MLP neurons of a small language model. Each row is named by its layer, matrix (up: input weights; down: output weights) and neuron, and shows model dimensions 112-239. Each number is 500 + 50 x the weight over its row's rms, rounded and kept within 0 to 999. Numbers have three digits each.
After each neuron's rows, "fires in" lists the words (lower case) most often at its 100 highest values on Wikipedia text that the model never trained on; "fires before" lists the tokens most often just after its 100 highest values on Wikipedia text that the model never trained on.

L6.up996:483480413510448580556559493484546612523516432582537550498491504448483453558532499548490500472505489490567499495474527566475546430522515485453560496618625620604449495459499434559510675477459588497393428519475514551563381473490551515526420457441493454471488532571520481415452493607586417497568532448522429485559462473456583422473514482467454500507450437547469399518613512438446429434515
L6.down996:492544443490563572508606437617438532554474548474485424529510534489522528497481540486397411443533516414513527542491532484468486439505497491527531550480476473539521479473456569478464571506476523519551524491587482431530448467407547438552473440465347446385503553578503474420447518522541519443462501499496409440525507434495558437489488506570468477599472531532489496518515572614448584552524
fires in: "0", "000", "reception", "show"
fires before: " |", "0", "1", "ion", "2"

L6.up194:517473466521473482443467498362503459437395421458543552556475473428426516507526468506586527475566576464404499476478475516495497571458466529437472469519543459492536484509380440574487617396480552503572464518472427485545423523480476426464429507495616482506494560554452428571556517476481524476560492493476462481495488401463449614576442509487484546523494590438466495382544448466525490586550
L6.down194:554434525524521452489428525438505445529509454574487513430499424455452633502612535528553541511455551432398475471459487602517525476542465539552548470496474455561454474562469476512558531461536507446497434490468474452535386526452401522515436538466691583500502435542527479575508548551475556397505522465441556585424487467521444556526520491550515370506498484505509533477488475414441569514523
fires in: "30", "3", "1993", "31", "13", "35"
fires before: "0", "1", " |", ",", "5", "9"

L6.up610:487483514461426499466467539434552566418412489492544403426498469436501486587457449414499531503556483544399492539520507466536478576570486497478415450420525523514467467419494435580467503479517492465530494513468464557489515426426503482611559528516430535480524456517583514469518470496497479450621549510605441448511517589546477502549504471423558403512509490603542511467445495524475476527546
L6.down610:509534492468532454521484462472444458469502550564596487655517497517491429530486387530493604473543495477497444561491506507408558482458581478430555472518471489477484469460457570518395491563526461573581441547617466490446483555481551511478419508511525524481466518469557547548481521477528568551453560533526534432450453511551508473497474506491616443575439445508417521492544396443472567525485
fires in: "as", "became", "become"
fires before: " a", " the", " an"

L3.up268:508498551467546492577634487551500552498532551455413547565503437486474497472528492434589553587503470526407460513498526578550457528508435562371485596528417523454428501463448481536542450423449594517568535564572458512508517377497503510531540539545431582485413515534430407415497469528529510466493467522540458518345489533558502528476464476494545598542508530505509586501486516383459499612464
L3.down268:484406515587503554505510463564571553462463580511517510532466454469391506519516556511409532538477464458450463501456459552513450515443449474438545539455495469443532534547510375484480453536481485498539502415526553471476592520561459477595522583489500587421455458396447548472512493390513488480526564585529483517476507454512518553504505419507447474462530431601488635469422497463512487529491
fires in: "9", "8", "7", "6", "93"
fires before: " |", ".", "3", ",", ";", ")"

L6.up327:432460616542564416521494530403554444508438555550535544488594409462493472484529477575518472513447461411553451550464463490439548553540544576529541472533542528464503420447486484507432520530586434486480503555651513568510470473443370566535521460494445404487461472424563546478481590587493503504523525478531495446600537513457454503461488507527446500464521469468578454511495466535512448396508
L6.down327:527505501511570604539447409574516474518559510489443630459544473475527530396502455492480488532476532470572460547471402537577516601474561454520530505403459530489435457544520542551486500412513429472510479435500482470541489494553576565497432538451487454444435552505541439564522470488561519526433520499497517557509499544539519486477510468573480595467550568462516588495435560489451540493458
fires in: "is", "s", "was"
fires before: " a", ".", " an", "es"

L3.up168:526378499520503575564411520505523470465525579537541576566517581522453488437467533447518524456496513466430434444517529485532455549513548549414488423399511595502478449505573430524500474515551548514546477553526582508528525476416533544511601507499448484470602509466463521521542473543515506500565551496470467480435464559386484509531480538562609479529406435488584446504600473530352548461465
L3.down168:492556513556480556558492431561542482459547563592394501461446543464496611439554494542474493582515508464587477523472507453474436536508433480468555599473480537547569559477451467524563469464551479466442587464420479482496516540589524502433414522555509419552495494535412543511476424510424544493506388578496548499450546517556512463486462495577444404500406448503536469420479521470476496558522
fires in: "to", "and", "he", "north"
fires before: " ", " was", " moved"

L5.up393:470491486476557560480545463522433476504437484552509468557522547547613456510540558502539502472543485521518454509418454591441507538470492480568459468526405452484524514539549502543438556563481446471456525467510522396549543578551512530545492444520493543477457514643516480486416565534437567523540520549449471607477503466457621454493483478503472613469457501470422431486432499565437517544431
L5.down393:500547536402479462503473503485459496584533475533497541501486475401474460560440576443571464555431439575533433533534467529517452452533476550462571524479538418503497493475550604516565440469554490409525592619464528551468443450531455622425492470397485498463505552496470385522536482527415528578580563523478525499545534483513451492488572563575513549459481463506515614510467516515514513502461
fires in: "2000", "1990", "1999", "1950", "1980", "000"
fires before: " |", ")", "s", ",", "–", "."

L6.up722:506470597618479475600479393460432520480394522534466487564489501574454555452484541451475585457489540472532489490496503517588503484456524520438510440423400523513481512621555468446491495443466413471584488542389555441446438579626525552515526538543492453476548579536546509527595524479415454500502400437440585566428493532486477479503467491522564513501472544504453571497516649622500508519461
L6.down722:487440550507519476473449537447593488522507521485524497509459486581615581412421458513536598422475525616473544436525439534523581502526527554485472391565537484527569470476381503511512430532604516572344474477462504501442503433466479553552537483528513468384521567440505430572535550483533546641493395449519541450507492524563498479464461458521529526481522466477517529501528458490563504462572
fires in: "to", "during", "and", "than", "atomic"
fires before: " ", " the", "om"

L6.up222:451513478531464462438587473497518575521477466388516561525481482470559459534519511437471548453540507500482427485500547552475427459460599514435509439560493473538424499568522494438484550448404566422418513474464480567523487525510509469557533512477572482483427538514454477453575512502504438472571474494502499520579519476525514435533429401523514415418480536454475529410601596584481493443552
L6.down222:568461514441527527573451458435480498447544499454471480426522396526601561490426563522489493440432529585499495521509552462430533474674545451437548494553485445556598448431501525527483401436534456516532550599504526434488416484540481442459479562493585460481551514535455404572483543453483482500515438554518498525476483526519525467509490503518464428547472592504538508470459584492425467539614
fires in: "of", "during", "in", "at", "for", "since"
fires before: " the", " a", " this", " "